python train.py --d_model=192 --positions="learned" --qk_norm=false --tie_embeddings=true --init_std_o=0.00469 --init_std_down=0.00235 --optimizer="muon_variant" --lr=0.0163 --decay_shape="linear" --seq_len=1024 --doc_mask=true
MLP neurons of a small language model. Each row is named by its layer, matrix (up: input weights) and neuron, and shows model dimensions 16-111. Each number is 500 + 50 x the weight over its row's rms, rounded and kept within 0 to 999. Numbers have three digits each.
Before each neuron's rows, "fires in" lists the words (lower case) most often at its 100 highest values on Wikipedia text that the model never trained on.

fires in: "died", "washington", "back", "return", "returned", "retired"
L3.up440:530518482494550466558545455568429470502514532548511434458431470419464448478507442576537588497570556530510442533514417497635499543484490578573431492486590398481464536538437547545423476454512461464538563453406557510457509487500469555480484563554468545553555455503476527456503536445533440550

fires in: "awards", "award", "finished", "won", "win", "championships"
L2.up16:384498459572483429494533478505546567518534550562520510472473504418423520514505478643517538553536510497483493554547596557539582510466444500541504495423526522405496507524466462495496469379527579574482492575557504480510446529517467494593393455445511517492525530518498449551519574486562434538

fires in: "on", "from", "in", "at"
L8.up700:522565487464406480460562500449439484482492512491526525512550478499481533501519457453452538488492503435453474597562495551433511534569585541516523474505461554440423485418572440426506461380486494547547515524505525389473526472565590492435441573470522528485426561483517510431437578469470434450

fires in: "had", "won", "played", "led", "win", "has"
L4.up29:479494523626533488517476496506550476508510554542609531540470544429537481478465438546493476529408504488433558534452493519481570457550526571507456543526446578432426551505391547530499420493486507426479487546590443564556442518382497559527535517545534488618542450463506572476488495560447480582

fires in: "president", "seat", "constantine", "vice", "governorate", "office"
L3.up48:456481527576433590410535506482454501534528460482473440559438496492563531542486532483499551474472523521555527510400439533534517548476513475477456503414555594499528502538478550565530515456476460548546476527464502555557517508527445452520459505543514501623416526496451472457485510548527518586

fires in: "after", "living", "together", "age", "up", "average"
L3.up696:386458475549533443557491515607467443478544457587511558540534546582422526531467464529604519437508433529475474469454480462469547550582473502497462520472562609547553472478491481559594410505540601503532469487484601521482453501495485507424556471479528540563454466527519501511538501482462486457

fires in: "on", "and"
L9.up542:605462596427515451509561470488520504433416454490425476524532551545486484505517371564432448569542483510525408573476430521569431466550477506502468533549471524513494491418525556545416557449565537494528457473536416417576490465480505470575519444569512625531495508510502461432446517530497547488

fires in: "in", "april"
L8.up420:551478503434484591499495464485515471576462551478554404520493524430487547489465550465460611539580478493444518546504501532496504560517503525513576546587532490482549454517598546505427471463514475520455558528515402484467524354545502590541449442512535513454547572479446528504514523553457505479

fires in: "had", "has", "have", "gave", "give", "gives"
L3.up717:476458548485553481535460504440577536538505492562539551488460419542540507488517524485447492529426442544485499452473526510405491377488462500444589583401470481476529617495555473484524409540419522585484546493531399539539497534444542504497592445541575496538553539497545425526503511530515386505

fires in: "an", "answer"
L9.up280:569451415533386503436498448483494544539464536562487487511465504484472545521456468525438441574444530487538428483514520458468431468572567524458475444489507506520508462417562494504469475548523498451385498559330450471471481549477509570419454530594461481578486437550480449511534575472449443639

fires in: "or"
L2.up592:474553575519508414504495520526490442433505437555392458613480502481505468500470437552443534566489442483536446569422498604472440462513427520431520549450540593482512458479471529517523543508485447446418451469455609532586527477447479506504480555537518477444511578532490542544475497445437514444

fires in: "career", "and", "total", "van", "free"
L3.up470:517475355475527501505415480399489540473510508509553507454592453393546518446553498539526477497542561510486356515626497527553534428490568510449435589530465537468518523547494455451450529507567524523507471496522488572480536507559566416499571449426578567429453479465435521467445463473515556535

fires in: "of"
L8.up675:556607436593464413553589504524510469454476450477529564420381551451478580486498426441507593523441494453501381494506481523503494541484516414452538597478514583569504521425511472512460439492426454495467556451407530531533584511489477511561582415524526597368569476458536531590491516551472532535

fires in: "name", "use", "2017", "user", "by", "term"
L2.up415:474457457499558521505542571519474416465491553435554543547460566512554439456531542557452479562543494443480459567534490482531497492562439494498473591531522433506497439566602510489519467476476374524520600538506484564481511543430458523516520495461503546467559583442515504484475554497525517462

fires in: "out", "under"
L2.up555:513508526510548553462514556468517510488550467517499506559496546574530476519486460510522468474475505566498432420453500490571460399493524535511509485525429506540438509488519516524497515494558507598500551608466575616398547435604427507516384490536500580524493529505557494538509529542489455480

fires in: "on", "president", "billboard", "editor"
L3.up72:544450398593523548477461484534555486533441555556543546476543459442488488527516490438526535514506470480487460406534580383485519500447462540495493441512510505472484455499461586522479493508417398467523563600647505473514546469517481472556435465543508505487449479538540448426510483497463524583

fires in: "they", "have", "who", "has", "had", "and"
L13.up309:439447507450469494486539579506457439443483482504416543417350496460542433689423548551510445498431461442414486487428547467577404452629451551461469450560480483486519496486487454509489595481488410468584488454519445489523546554400534540520567492556489585512594551450533497478486469459498518531

fires in: "made", "an", "making", "make"
L3.up316:593470413466520554463520438531530465444494531487524541523433583517646456516491499507476489550478436569495451516531483464438468461478532496503564533484521554574538439536499527536401447501524393475587554500409522504532444462498426449488537549495599540445415509585464541353534581490534469551

fires in: "league", "division", "turnout", "department", "team"
L3.up718:552524493418533460426540513442545530410492514485489518435561525493549605499517552555473445486515495535481455533493468556469483548569512528483549505470479451447524555450514468433524481539458413502538553407490493597436469426558515465484604578475503508468447433526449510553520502425530475494

fires in: "at", "was", "were", "under"
L8.up507:488430519526469478491543549519505530552465536484453434497529463433527569518427485321547428493475456486442423502501611571438508495526451489483444490515523503624521519405503472471577527574516479500590398609515494598457481356529569458438555484478495463401576578493527517598498430503531425485

fires in: "his"
L2.up66:363488505532498582483499468536549559460408474506538455503511519498499537479461537505468555425475483523482469505530379466488475411517581507491500528498507450486467513568532387452542447496533436501586452496521465607529436477478574521531498487444488513534431529512496485563599554529484499478

fires in: "one", "l", "all"
L2.up3:532502468492470451500527566493389459499538505609391519473550440536503534479568528505550507430565519524522405462485521471512489482491512488531537405550545541476489616523484487484529476475451554471499552423448540438520601630507547486425525534529521519454539558539515541473484456465405527558

fires in: "was", "been", "be", "also", "as"
L13.up61:535498562513480458367516534512540475594535518561509515461549524566565457552507520535565457565498427528449579515428595479512567512516467479635531546490512503460463506458476558449499492500454503522498495416474406434452477482497544494530542512614469437517551462554458437471518456438394492457

fires in: "in", "during", "building", "at", "incumbent", "zimbabwe"
L2.up128:431444466431504473541472564500474603485554489502512511453431480516525547501438467486582526497426516543508443529481627555410538490536580483469538505521478576423591433554412557497586403523578583544486401481485531529489391474666430426500533508490518475568457500526614436439426446493516445543

fires in: "as"
L3.up126:572571522502543509425492557528577357434494492546444561568527521503450548502492491460480517550514501404492487456551538565585543460496431521478488484503497569423459473435491570431521504526509455495494540485591432464510532521349537473512446548605455605444518501594431531588497546488506576565

fires in: "to", "began", "not", "also"
L10.up301:495582459430509444596555613506459564532532497479600471498483550455501456542500438581523571491513421486500521405463498563513504431518532520514441505440518577485516561584546571524533519556487522472489403437528425449545458465546538437547473475420605525499536408484544445620532473513434551467

fires in: "year", "time", "votes", "chart", "peak"
L3.up583:503421451513444488472514411443530550420461540482516561533493501503546481456459462633536532568521508476520455512538471531490517432426440506461455589441495463450534538505475527543500544499494500530502537485484510536637452482484471478496380447471510414541512436616495385539454443592511490467

fires in: "the", "two", "several", "three"
L9.up224:571493522512464557516541445558475489474487411548482510440432616418474446447498568562479470542527571463511438449513538458492530457483491566563575450401451539508434460462456469497506516488486475517467425419408535489513567530604600518618455569432497521528426525482564485516482502432442397543

fires in: "of"
L4.up314:443448499517460500497570513513540572435487420425510398537453595409508518479573490472490525474493614496490436485538481600482486375499562392522464531477481511500538474465454549556370539533503453553585610465472479493570464511578475536451595513503489484493452527446441561573512410504508544482

fires in: "first", "league", "men", "division", "nation", "world"
L2.up58:546441507535599422521588527508491519413462483552476513522511514557492535522574487585499453510534458548506462424437555540521527459466499479414503452499469490463472478515468506481414501509461426550432452571430533500448474454528582429601516513573494516448595449490564612572534504570440572513

fires in: "to", "were", "is"
L4.up758:554471425455503519541508508475520521542450415546531507483437508474460431522465540517490440534538506449472541497520507490543501593444556424408523453425455508493464447384519411491499524595495500464473502549572561469448472488498458465404502506484529453537527483516434503485500440482518476540

fires in: "such", "or", "living"
L4.up546:382518410478589551623518570499560489466439459505447504407529492376543534556507497449564478507467507430475436452424483429444536470542554396545523540529555463498412394502479452424438463485463560543466531486480513455344488415462434525393556488534536494517493510531466490505553511420539542573

fires in: "of", "to"
L5.up270:535535413480517538561554513480499436515520461491413580492443500494445519514457517546449539488492408481528469437513509637486473559511513508602568522497533607551549544449541445500436485475522404531569554590430571489511542472519461467483529518499566541474504524575359391475472498500533448490

fires in: "3", "9", "6", "5", "7"
L3.up424:433517438606366501490442537500532526434535510478468490468453618416505498396510474457443474558449580541638566475555486552519530506525458496482503541447518485500508489519539519526489514518491457440564558469469573451508509480526512545530464529534533518577465458543571422587455490589469488542

fires in: "between", "such", "there"
L2.up433:505634548454438447498527480574519476591505461560477509471516488526490482528510579380538412523430495490429488529508516408481530459523522463410508579561519608527503438497529468550420499540522508457500422496526495491546501465519481533461479536477480541587452408586465530549525455523460520564

fires in: "also", "well", "had", "has"
L8.up321:508501442475474507528435514416471567485566477477578564473322532483445547437459423463448548595528527462412578517589562588611469517529569458496458518526463596510498581395528544542437521447498497583465542449486518511553540438437529519490570520493513520447536525479509489465536538469554562518

fires in: "years", "century", "plesiops", "bacteriologist"
L2.up552:574465439432506420502480511503539556521606571571523506477490529563380462457585508513463544489545528468428541458522507599511525494591495533455463560559512487485487531528487493489479545523564563515382552521573485480404538468537392518433570540472449501501479570379565420532527477528446508519

fires in: "to", "from", "on", "gf", "also", "july"
L9.up266:483449606484497451495505545545533540584512530534499512434515431549613511442373509573533532506517402481593439453453541538524574450422492485397454469527556496459519483462584556418527474459484463474551446497525501461500487495447474458512537570477574497474503506512543560494451469555512543532

fires in: "film", "8", "cast", "living", "nintendo", "9"
L4.up243:501513512494604538507500518513545459466447502531467394472525547557590422504536493441575480415549518445444588480528489506461524465447577483551408481464543557447570422491403469554459467473483510606474437498500486520455423479432461554521476551494466485545416476550542579546563478499521524550

fires in: "this", "one", "each"
L2.up494:532511479466499501469498479393469555459549557471553573592555548522539573492586480447504460560481589495520539544489538503411481492462567506546478471475501460482416577516531508500458431578416487497560541521446433534448429495453469461433479559427463531539440549497552468410493463447440512464

fires in: "at", "starring", "vienna"
L2.up382:574526530515410490432488486593467498535487507488489561483459452450529531537533517512528551530446348621484549404550544397469494447440540373517425483572541520445536471463478499468593584551556452546575530533470454526508555459551450479548467468485478438455485407444478473500551444521454527539

fires in: "such", "age", "based", "including", "co", "included"
L3.up713:432559459414516496550530462476451571488421465492432503521538518603525464542401531464470401512506458533493501428495449469540522454562391484492463582495530488450536435474483542500482487597505562597504479509424494498434404505484534474449507434540570484536504470422559490483430445448530487564

fires in: "early", "later", "first", "then", "finally", "died"
L5.up453:524554510491445468545581526513419437480548372632444558491408576510460456438465573507536597604559543482499504503532488613494584490457442573446505507466592551490454535502496517492441475513435474475491460418499532511512475475544523519529412463555537434491466457486499437419486491440535478518

fires in: "and", "the", "in", "over", "for", "two"
L7.up419:444492484529485508472488382538459547461524540524500495522414435491522476554541532439492387517492417497501474489544471464471428513475560565495501500478520491531461501486542509474599454566563543522542410395472489629443440462451517464450544555488499502457520549516516407554458561563512428527

fires in: "and", "with", "plus"
L4.up339:488511556417504570557438528527470401527452482534578490501439513491465511555435475524455656511460385534523409474504563519559510535562497506416539497494504511509454503504583464430470415377470474561551497438560445516465541571510425451513474446502501591503539511592469511469413529463532619562

fires in: "that", "were", "was", "had"
L4.up374:537513516518514512549493461428531504553396455508498451518532571512453510504481468456564612523543496574480498453536450410503573471516409408454555566480541577464522461461501479529499462403514426510507500604523484546623497558590498416451514492477546530470467545517506526463604497479560564512

fires in: "not", "also", "still", "can", "t", "it"
L10.up724:566534494463478428443465551433534502481461513544505488498505415411469562437436453440481481548432415530536548430461513443560437399550515551538440596459481495460465524534612451499474467472491403471563484491553460520532517499493469434469489497527556569451507421543542455567425461512542491526

fires in: "jos", "schroeder", "and", "matos", "his"
L10.up563:540451453500505481559536493503465488431452530503499508553415514497549415366539462604540473528580447472469542645526519486441527422452463596470518474473574489598550498548484501517553481474551399517557523515543463507425429445505534501510510530507464475514464458404403548463506575488530396432

fires in: "with", "also", "other", "such", "well"
L9.up609:535500517459488515547464493510450437530554480470611554447489457514445471468433441504527478592515459464499508549548537447448445474500520455460547568427529489483496516390574496523456519526510461560463567478532537502496590486441452480522577525476533531521567549561576499525455423478597551641

fires in: "two", "and", "built", "released", "living", "chart"
L4.up115:485531478502509428551461546594484481499436461469456509530502544569528469474539481504505606507535473473534461453547531338528573499539603459450469476572560491503474430631466380484525467579494490531428400522456497445476456510578473481564509481610344497503536539502534476555545517551442542524

fires in: "a"
L10.up565:557451449419533512547534496621480427548466624574435526492436567496562516454431438488532465644517598507456508565424488515376437458523437438485504366392535454484552634569462496474471475538486512458541569507436502501518572496538493540392483525483546553540486560571547440478521485485476420459

fires in: "as", "named", "called", "calling", "www"
L2.up321:474610517485444434496504515511504460570468487413501503535483469545502619617461531503499471502519480433460546450468478542548525532504552506511475459518537469498559590490461457480479520612512518500528505480568421558528512510497493536561429593462419480487390462495582429532582509456574519548

fires in: "research", "tokyo", "development", "work", "works", "phd"
L2.up225:565522455550444512563557483495453504505482517487493449515344551508422496506487560517479575599572448492531546535577502595529513557448436517415458495515571601597534486594465504530467468516495552462493549480470467524517563407486595630513463436505570521539513532507532541452581427555473493470

fires in: "an", "to", "up"
L9.up165:497496448494402432420491431449508577521500496595501443590481535521531497524455571504507464553470441563525452469465467423514585511556474507433505538460491494581555485538548652494504460503473433487437586514464478399509516450522489569505470504484528445425438565468506559457511543584476506480

fires in: "under", "hold", "democratic", "utc", "agreed", "cpne"
L2.up312:454467553584469473506530545468486573505505447534488565627479527512477468525441456509494549466394522438437502389485520491494450584557499484451488394545489589510560446475531466551612624524538488564526497505427498528423605478483472499409448514325442526551418565485490467522607489581507529546

fires in: "he", "men", "man", "co"
L3.up218:440543476560553557495477502554564499521473445415530503567538534558560585482528475511485462504626539518407568503464441447456472425538490404518516464568501447456505377450563510558502516506492513458541512481444476588513463516482509485493482489486489414630434465547472501594578485521473480496

fires in: "as", "for", "at", "without"
L8.up423:585445526455465578592519457433504451446509394525521504511598488516636537570468523451515630496455514496469506514527585469468481493461465479456477495494595501519493519430541531497559544465508342513550401487430471580514525488407464501469488501468462542413504500581483427539527490495480487413

fires in: "not", "t", "also", "ve", "never", "only"
L9.up11:578534553488477519509470430538484471528528472539474505381454493463561522544473467476466495499457436533492481557609539529532502403404492525539454484439527431412486539505565489486463372490544415479566521488486573473548480696508504525556509432528553559681463529529559434479486445467460572490

fires in: "a", "e"
L13.up525:420411535467540512436583445512472395497622476590540566503432489531507550412501523438541462496484512524507556398456461507476453466516427467493428605515484509446581496456505513454573551514558488541543514506562466480615467572522541530600553532505506542522411533521575475551415438564520463458

fires in: "and", "or"
L9.up117:555553512546516558515493443564477463465492408446519500452459427425561404497415469512492546602535413501545441565546490474478497435414495476471511473455582480493379571384483515403459525544510468512483483454498523513471479483557571379522523574443442562469572572522448441494442502533580436512

fires in: "of", "the", "for"
L5.up766:479487541456448505495484482487399539467449457553482496434419553520460464509541450483510435559523462594517433554456388547442440472435482417500570571505565591475497497516525489469455480537524517525531542530593508477526440591624450473506474565521477506598542528512465507561399512465467444551

fires in: "early", "history", "died", "army", "phd", "life"
L3.up528:515554503509481512484524453527456427565452434579547475490493560534493519545507434606526570474583417529400522514556495537469458541510501576434472579457464463431473519512524443453522407448479495434466602431540525460468550415499610538569484591470453450549546476549504456441534411496425516540

fires in: "he", "she", "jain"
L2.up212:431533533515502577486486491443518495500463497485496506509486527508531558525496435411467589578479498534459518482546480458457444453501485447459498518554578430605508516532556506448480451608436479460587550513443492474498504506547525506498507468543447534571390431599510545484449400506458482511

fires in: "was", "were", "be", "being"
L9.up412:594466578587449430461481528529573444584402538456458578492446432502470484584392491545586498516544472491457507506482502623552484478518485461523449508510536520448526508508608511336472459508529521477434489572548503398522467458490499452462479536456455531499522584570505521450503448465474494501

fires in: "died", "moved", "became", "sold", "retired"
L2.up504:526493502441558421546434513563500432514484522556498605427494449441453504447547417481497473569604453472554517570420548549490497501468475452576449502508473508445464480519517476609482486491483486481544564533470540502504525555575507527539533473478594500480494481515497474540527538467570501531

fires in: "a", "the", "to"
L7.up47:400513460515543506461494410477543475523509570547487487575402480503448497480408630469536481458607524496522576479619539537585456502505433497537521533509529427529501492506527430610588400542550525495491567469485523484426537463432529495503562434409524493455476576479543438555527530559594553474

fires in: "when", "while", "up", "from", "time"
L4.up756:475465522359453481482456511592505469475632469541495546472464457480488454516466451591549490489473542506522518500505479497501530433476445503509500458525480638454488427496511476656432395448536524506436583398399516515490438459589489520541508496542479551509487493485517437548565491468490526539

fires in: "played", "started", "play", "began", "place"
L3.up740:385486484467568415549467573480473491538490585522489413537482461455528490415535422471579642516509530571569434545496472442513507516596411571551569518494578490464510566508511545523521454398518489496533461487494476487556490496490498549440514510514456532572322536449610506559493485446445484515

fires in: "he", "along", "him", "himself", "hand", "up"
L2.up334:523497437472490513598525482525478584571502412509389464428496504494609524448451440538488497433578462474548488493473396423475486471478463461518475466460515523448467494528485476556623480484524539450501493509511432502444468523536491591467508519466578547552600467605553557469571462550555512549

fires in: "each", "any", "every", "informed", "either"
L2.up189:447544519414496533516588452487478505438456489537565567522535460446462413481530490508556533506508445539526522513503518507495418419485509515545468473564553544497597526344461563453427519464432432454567451450525432508528387526462519426425535496529519581535451443473492455450465464463507412543

fires in: "began", "started", "led", "opened", "come", "made"
L2.up198:485442521481567495516474469500520475502560458541602534488529520523491610519503470530490493479508458556638493516464570510517515544485394441380469566435509623445546524468436508508577444419542417398470439564506501471520441451510489546581412495497474512490488511536443452496514455463452484508

fires in: "s", "his", "back"
L4.up335:590462473450475482539539461539501513466441415556551526482512506543461528547502519537455503360531572538417541430518416639550464386482565501510438577540502610512432508511440495522385485480583510469497471444561545512514449513485504479516635530581440498547582470504505478516488534681479382499

fires in: "first", "only", "last", "one", "most"
L8.up69:414559563484550533547590458525465456479421364549493471463545520544540514464552462488422543546524487492481521511518617511542498504496449533543450480615476471556502561514534411472529525584475445477494493362536491419507473589461535404595445547521442504399539517538529443539441434496482483537

fires in: "his", "its", "m", "their", "ft"
L10.up574:544477531484460519493528424484510463449416532565487497535507512474568437535527466471452535579599515599575444485370556483560486437491523513398556584516490512549393485491495452387537544424513478502437533505566496461511507491456460508470496453483491470512566519458493455574561456426492454520

fires in: "and", "or", "known", "common"
L4.up733:568527481546468488483427484501491554478445612512580469558537560489540535566433402588570525484513475488457438468443541518521578468537435485451525532438621486514480449511579482514527578553529487550547575501503490606497450429511444404525600565512424444546459641456526449510533568443409467459

fires in: "ft", "left", "frontal", "went", "moved", "opened"
L2.up595:592468498470540498459507443603484493452485499472430471488487431463608617568522588443591542528506458464606513544522456501534406468577539527530531590450492513441497527457513455434547525514565539541423471480555503579557488524526451477490530519573433459545512524404441452520582536516513564595

fires in: "to", "it"
L8.up344:562566516511437404504415551430516501524581465437463550501493520431559434482508432557559438564505424525475551457494467535442503479607505464610487532527484524507506523536531537420623502559438475434491519475487501498365489553529521434539458458475489481507441544588564507521593526514505518422

fires in: "there", "parliament", "union", "boston", "canada"
L2.up597:460462522464581474489587492472516563531607536531523520582585482429545505508488482493404521524405518547494407527415460492531461461454478490499521553590515477409560414547501524462481420562526514551531483473410495526505466441588489533509461492481502459450412538506532484467544553424469544435

fires in: "in", "on", "at"
L7.up295:550551489462472516535466428537433483353471494528412503499476510505536558577474533439513496472511463495496443475455493518468547445463559486440415562509526563534480516560452593398525493501460452558495458549444428579567496432532484476586449531577623591425481461620486429524449479513482489522

fires in: "to", "can"
L5.up702:451521500511427493467407507517471516551515542504529435449531534454516584443546575542527446502456510426504508552521536554465550549531491578517482506592478486508541500515577503491623517481492499451507541540412544539469487485565566376418440509464571461513519528507448602479528550429473563486

fires in: "the"
L2.up614:506504510515586439474475481530397490478431539503415546435551629509441510466454590543434511478501543495546391538489433532550523562572504491536484584480530448425356562533454475481510468524457491461536452547488542495490495577531484495505464511502523523519556519415451542459577435514523462586

fires in: "e", "w", "more", "n", "us"
L5.up602:479472395468469422476578584593551413502467474453562581510520484528449504471472542582507440497511524425459461480468540566420484433472477526519538511416561494514491506539385504495542612502476559510456498457494445456475426415501525524497545501530525571531583505522446562475511491630492541519

fires in: "to", "and", "of", "songwriting"
L13.up128:459496453535530575464511524516575459492506485541512447575558492530467461451551463475529529541386480487534450515485515535417511355551541507519507488482620589539634465337519447525532522553492580488492487614586462480534535519526517430468558383493463487468607537502488477510507466454511475426